From a checkpoint of a small transformer trained on Wikipedia.
Architecture: LayerNorm before each block, learned positions, biases, tied embeddings.
Training: 719M tokens, 5486 steps.
MLP neurons of a small language model. Each row is named by its layer, matrix (down: output weights) and neuron, and shows model dimensions 160-351. Each number is 128 + 32 x the weight over its row's rms, rounded and kept within 0 to 255. Numbers have three digits each.
After each neuron's rows, "fires before" lists the tokens most often just after its 100 highest values on Wikipedia text that the model never trained on.

L9.down1403:127129125115151152151095121143162176135182093091144095131099179162145112106094100133103112074161115157058109150113080120162159088162108128130084168110127162148157121116118179067118103206087108143205157143110136095112082144124164164157105105090121088127179098178057136118168091125071127106115117124103159140138167133121109131099081174167165124060143162099100104159113144091059124116104130147083116137150155079127099165105093105124157095130141093139159193130132113189121139140103145101082148067119085122049165113152129158057137138124131146110086109245117152063130084092119166162
fires before: " |", "–"

L9.down1286:140158146132131145171183159083115111115102150133110123109086112096155102118145132110151145141170108132155141103125127129077107103147132160136160108112099103170182118159176191119157116154081136087078112150113116099122142125136195205151142196118096160136181131137217131104119176173047141121077099094168090096090087124147095145130144167172162156176196077131073159114179160141179131158117119113120137099134091187161098129030106179085066100099142124180051150070089150128130133119163115102180174081129146153123095172142134161127149054033130127134128085107151121146109190218138117125
fires before: "|", " the", "\n"

L2.down596:152117148110074165149137140157152166072092096189125077115187128201121089161167138143085123099187152111094202119093100174173156113135163123160102131160094127129084081142157118081150142142094068141119186163149127136155143119118102193152160069159140154079145143096122112151126140054164145169028122119158132121099149172083204163154152100156120127127187127078116137107123154239139121114174136184143167125130173147137124071102170075078130144144109135133173076088115216098150137120123077091134157158104162159174075110163113144122119104107113120101075141122108052150110138167147177124
fires before: "\n", "ia", ","

L9.down190:123114070131201130105104150160116145122131152098094154135197116163157122176093122133056104074175142135089103086110135095122166094149149074112145097152070090104074128110173127127145125206125110108089079105126111076110184088123145105118192064105196142160112133157148095118113119148101137114128200093138117120120130145097167141112114150152102129126135161145139152113123145112103090147210129161130091147187158118125098114086169089188131089127094098159131114140120177098063122160131073164074090118183167138146116115159154191086118000127141145108128148082140147150119121080162123086
fires before: "\n", " He", " The", " She"

L9.down1028:129170112079100139114119147114147078140131121110131077127158089105106144143117150160154128097183009163122121097169110086160129123113144168087120136111096145092145139108131154141128190178139097127097116140155180093070207173124148025055154096094111156101199128162139048156062122114049152107143140097125157136113095134131105130116122135125123163121185073140102104183128148123121144116141067111152153097103106138150138125080144124167160070113136137139123139111173216145049128141173123131093057120152136170165138105185076104089185184143160167152133183085173144191154132120141101081
fires before: "|", "\n"

L9.down1393:143119103153095105153167104125123139106178056161105117149179140175137090114172161159064116089100103165088120125106102136165172141106142115131072143140129119068153093140100143144117189150126135116160165129102143110130169121081162213094106108110096162105097133190084118144172124140120151104156140101137090054099134112108153118077089155136127156135119117086132086162124127140082132130128116219183136087108184104120127089142156089070134095199172095126139125095101145106088082160152100182103095112103113118106096088130047101129067044161131077108062158151113119183079096118161127145
fires before: "\n"

L9.down926:176114136116127166140191158157114160134126104149104145154091083101141094158086122149123097154117123116115147134179151142163157136105107099168179110122066136115086075163184174156098089097078094144136105129099139126141133170096063131152109105176141111153075155123152083152112172084146169129105113104118106137109104088104222110148192074145118147173140141098120160122111155248112179132138145160138132095111110134121174140152193111146101088160061174154112175113185141116153105118088125082109139153098127112142129107159108134156097153164150077118052116126104136152141109146115105133
fires before: " by", " in", " to", " as"

L6.down558:149084107126122108129163098081169154121168144188130086163129080153097127071063138118095088112158124153117145150141169140112133115203121117161108153104088104116159122070121201134084074162132098100117116133129116088116163170101168104134169091055105109106082126099109091131200117113182128159117106193147142123091107119132137217082074109191137129121162116097130133161148132124132119166107144137105148151135134134176094148058135108106125089090122191171166150056099231133162138147200127122126084132202116163049089088105069071097171175112080116093126139136163157117127103106062131129
fires before: "\n", " |", " 0"

L6.down711:141149095104139158199153075172168126143150121161111159132121110144113093062197120080117141145114153177134116112112163131114109137147153137183114104103156132100127126079142159171118172141110077095140099099134112145153181119140102086144166149099126090153123164128125131148073143131148135178138185150194097141123110102141108130130116113164116177130134115094197101164155120132118068126106150146106084152143163133189095102124133206133168107069079175150126132113109174104175112112119128151060094161131161105167165129123075142107154217119138119124077127145157112129165154105173081132
fires before: " |", " 0", " 1", "–", " 3"

L6.down1233:124175136118122129127105115130114145121127110106106162193055103138166144092113130198076112035155128120120154153141129103096151093094113167097129158155147124161069086129123183127151119153152151178114133152146127098096144117124126129097176122026125150142125104169148116094118128162069083148147114106122130111142161091072176160190162126129108162126064140109078110082117057090121121111102140163144158125126147108060162162180169095143154097155163092112183126111146161148151151151098113135135034135134128079113123139153192117111150095131128117105117159189146134113160107107149156121
fires before: " |", ")", ".", ",", " (#", "),"

L6.down932:149159112168130128117125107103160089130164120075132152180110083117171092129117107139215156104114140102120111147158136051114116186114094102100158113116102147083078182180121131143110088160079108109128062110092125094118164160121125171099159072137106159097181112131141160097136143115139137105132142070127111142122085113087121168118126126121177096167063088162095124095128139107099114093117152142149188160114116129140066091130094069147108150135138168176121172062090094150096120134133156093062131119129155139128117136154128111059125137131126223094167108166122119188216124167151164096
fires before: "–", "\n", "|", " |", " 0"

L9.down618:144137112138136133066140162138157110185147154112102173119209152144108145100105149147081090117170116167151116069127118108096122130159106149101136126124141097160116133139202105136123120128126118143139132140144136109122087130121108006123171073160160177151143147163084124100114123150089169133128127101152132153076147155134141091071167142133141174127155118115124157125151111087116092144107076136109153106202136110118143090118104125160141103116097066135150133121141180185075157170123064123109092142130160162146154146085133053120115082130076111174108115153116219148062134081085089101
fires before: "\n", " He", " The", " In"

L9.down220:129084128086139104156110152069110138130169086121137112159166107145121083106092171148084109142166067145079129147124068095178127103107168163176087138137108080106164173170153194123147123138133083183146148128117057120078164172091091127132132160110129144129136118084138067117124198114153122188129119184144111134089167114144127149141161138130172095081188183148122168146174158114140167156173139114150104126088118089156116137157130098149153073113113151119168161136154168170109094170099102095149098081121128154122124153163070124126142151096095096122076085071144094123119156134140141151
fires before: " |"

L6.down1265:128121107231103139185108088145135093103082121147148161157212086079129118110112114217064178106089166102161127122143170141136111119156125133106142097162062131112081068110059099133106145198092107095142077102129125136119156147117086096143152128141103136120151088116111098128153115111149173083130135172124121115090107142118080155063111098138101134118159126081152138167126123144161126140092070158146121144175143147189127122101140113191154129089080111190094087120138189062082164159125143075144097127103136129147118100150116110128159137074105145096153124105118113195134081104101154075
fires before: "|", "-", "\n", "\""

L6.down771:159115068150116164143126167128163163113089076077162076119198080160173141061078073126105110080136121094114122113122143100142123113126157103099127114091129135069107073119107134101131102145107083107143135111112125135070124205153122212107115149090115137114125086146106162122114120129164142060133131172132116129109103172147121156099061130127154093148156106134128164117000164147116124137140144137174129096159091112175076130090113107142155107099136137135110125011123144089067091153166122083128147140143149108152095128157109093110160157173125124129137124112124131134143108139088142088
fires before: "\n", "-"

L9.down1358:137141157186154175171134127082118111051190100110126119154158107099140159169148103185148162113112105089133122123130124153116184121116097083073132124157140141060147099116140128090098155112174130137125134161116138123161136129114148155119112189150070128143072115133081102133126109139057108034083126136149119054172119091131143124110128156111099179185137155106134155116117083146081113121123113176132122150149110115143108200122068100164093118150105134115152134125136114121105125163128149127091143114101095164104104125118161118146117082100096088081114112134162071102188103071166113191
fires before: "|", "\n", " 1"

L6.down244:127146091138157086139107142135124090147103116141138108184092114116144128141111142207109188182091122099173139135024210140104140168196119088127110072114156066083102136147135136126152043108103164182134140093082115135153172150122179105132144148212114119145102140162107114094132172173186193127096149090112146138182152116113131116156085118116139129168113092140142164133112127167134114106178144176094111116116139114137081061115135097143136127136137123172173127123160075082107150122173164154101134160114173178108167174101102145165122141137138119159051135140164094112148071107134149129
fires before: " to", " in", " by", " for", " on", " as"

L9.down718:090139194156095113103130135141146118184165163140137122147082162105064154139146117104170173128104149153136176144172192133096219125111124106100172109141132133116076094145126078156149156151091184143122134127159147163126095117158136218125133161097150113120122123096070153152109141108144110117116114151134090115111112108124101084107124169127125106136142086120076120192143100134124087093099135117178125073115111164093100153134125144142098140116124121160124113116112120114130131186145139129077170146116177136163141171154104095153146096087182019138098083186101019146111162145136097158
fires before: "″", "}", "|", "},", "}}"

L9.down331:101149124120142126103118142114167075074136146145131126163123125108065138164096156101115156141139079169104082156045160124105146152159176181230096126127194114141152166092098138159153139135110110152166121102064157115096119125135142132081120122107141181135102158154169129120086104102094113146135162189109095106145105111155169121088146070132129154129132085092142129143094148077120126117080101122142120156090138143142106172078198165061093125160095148130181142118106128142122120085166075095065061114142135117126144161116119120114150065148130087146132088093135155107122098037103207181
fires before: " 5", " 4", " 3", " 1"

L6.down1328:127162141122110160092127158140114145189117148124171164110087171137127143093156200121123188097150098161121108107112134071155124125061099182159182191142147103164149171121092108162191138085141122175100127126176141119178098119166066182065138105124127160067130123157104201134143117137169151096138110116082114119097114193071148113182134139104113166075101092102076146097171118176141125097120134111100084119151110163122168084145052171144090072104159150088103134158146061128211090135129107149134168128125156113087196184079114181106105118102176072151145145157079134126082153147110143163
fires before: "==", "===", " |", "|", "=", "-"

L6.down1221:151113136147141112159156096110146153181158127125174111099168088135134149069085132133095073054180110141073146107183130184128095172201125165134142162108077074148096050169166192134117139209099063176128127129127137113112101121131095049113186109092172132146094163127148088135126151120123152119181113116140109144069130112129138140125112120117121116129118146171114141130155122105065056138161085147116111134164163138111111098080091109091170070136152099158128113132136198141031196175084086098132054135167163132098075128141109121088126129125091178137140147111135108106090087098134110106
fires before: "\n", " The", " In", " He"

L6.down458:157134133207153129163174148115153136132120116135151099113169076155144153081077098108082052045149139133095127110187187189148116117204094153113174153113077077166105038188102159128117115152081072179168143136111122114140118137134101053142158146122160119152114142136111048091097154143103150130205088119149108110058126117053087120128126087154159131132153108175132149140139134113112042173123078096124101148185193158118129093106076054113171113105154102139111068134153198107058173172119080106123097136163157124122100116139093117108144132160108159108147152167144104113090078123060125118
fires before: "\n", " The", " In"

L9.down297:166103138123164104150153106100160079113152151133096117165111110132141123152076136165133126118197179135080198098123122134085088125116115090073148107098090083082195076106136125159092130124162141084107118117093093116098132171130135119127121106123182185142189100093092180176143189114114120115145170140163088135109104092059132142124179091125152079208110095103158156085146174117140130115161117117100144083149144107125106152161121135116094109205114154160108129101167097156127057096156099082094130144131079113154149123129092125141137118150152083100126131143169110140139127102132138147
fires before: " by", " to", " in", " from", ","

L4.down306:149086103094149157167139090151173112166099152194141047173091144141135126110134140134091114121138156154121165154165115165172082138195189128103113157146135134230148150080110172127145119158108042139133137119098201066121160123151163138089146146095125119148122100163125091140111130105092123185144085130121132090087119120128080133141124126079113164100150064102150127141136108141110168078157098142076122167126119068157099116097198121135152152132129094140181112177099128120156113104122104188127139142152140146161133094135161089124110103114116153099086151061138105153139131104143129113
fires before: " |", "."

L9.down734:138163103091137117152169103113081163184186127081160081133122162177068085098144199133136113128147155096113132102096110112145168136138174168124113148120173186125131060190137144122167135125158096132078116119200127117129116074121081075076078125052140102127110177134149145170079154144135147109105149125094107189110168103107146131096140128062109179101127153121096093123154142071121136116145126114128170152091117141119201113106120129181106098101149080159193131143160078200120148167139117146146091134138160107050092117106095099130101168107062122128153161104095166134158098156173172097
fires before: " |", "–", ")", "-", ","

L6.down736:071129112174140146119103083141150099112154139119179160138162127134096129100119113108204089089136108121098064137099137103112075155137159113149141045131098102145067097154127124133129055147113104091151119093124126150173154098082151164111125163117098159117111174093112143128098124110164180108144114116080021116128101102156093113103136106131137119165163125124180109099184151099095135104140123204150142176109073103146093164115126099112162116092158095190122127132084121139087101113102098138016146118105219179105067114114152144133142110119113137119192108115088139108166159167112222077
fires before: "|", "\n", " the"

L2.down679:143145146137133156148096136102158127060165145127088128154102099188098093114167111180075187148158161159121133126089086081080135100112170191195100153147097154111119152100149170107182132165097122129127136107111092112111122128095074255180136086120161117127103112104120054131074183058165143084110168089191118147138074088118158139092124116130158091115124148121138108104132158140078146111175152175121177151064073109119145062138152087145145086138118176130131130157113153074118094102158135096059093171098174139116137170173121177128181082136108123157115146113111070066138113117171131135
fires before: " |", " (", " Aven"

L6.down227:132117083106167113120125106129107184120126111120119157059115119073119148062098097123048125106118098129118121123213143115127142114171112160154189154135172055156102070180134153115162140167099063143133119113116130092071112132111089012134133144113175150154105079107113099178130106123044094105203134120156097092079089144119112088141121124122130132120132094139152153146162100125157104173135064085090134120152107196106144066135122041085109089068122102115095150161137184093080163181117114121145091150157190152117116082115102123143092206115095132129115145137166138113138159106116098054
fires before: "\n", " The", " He"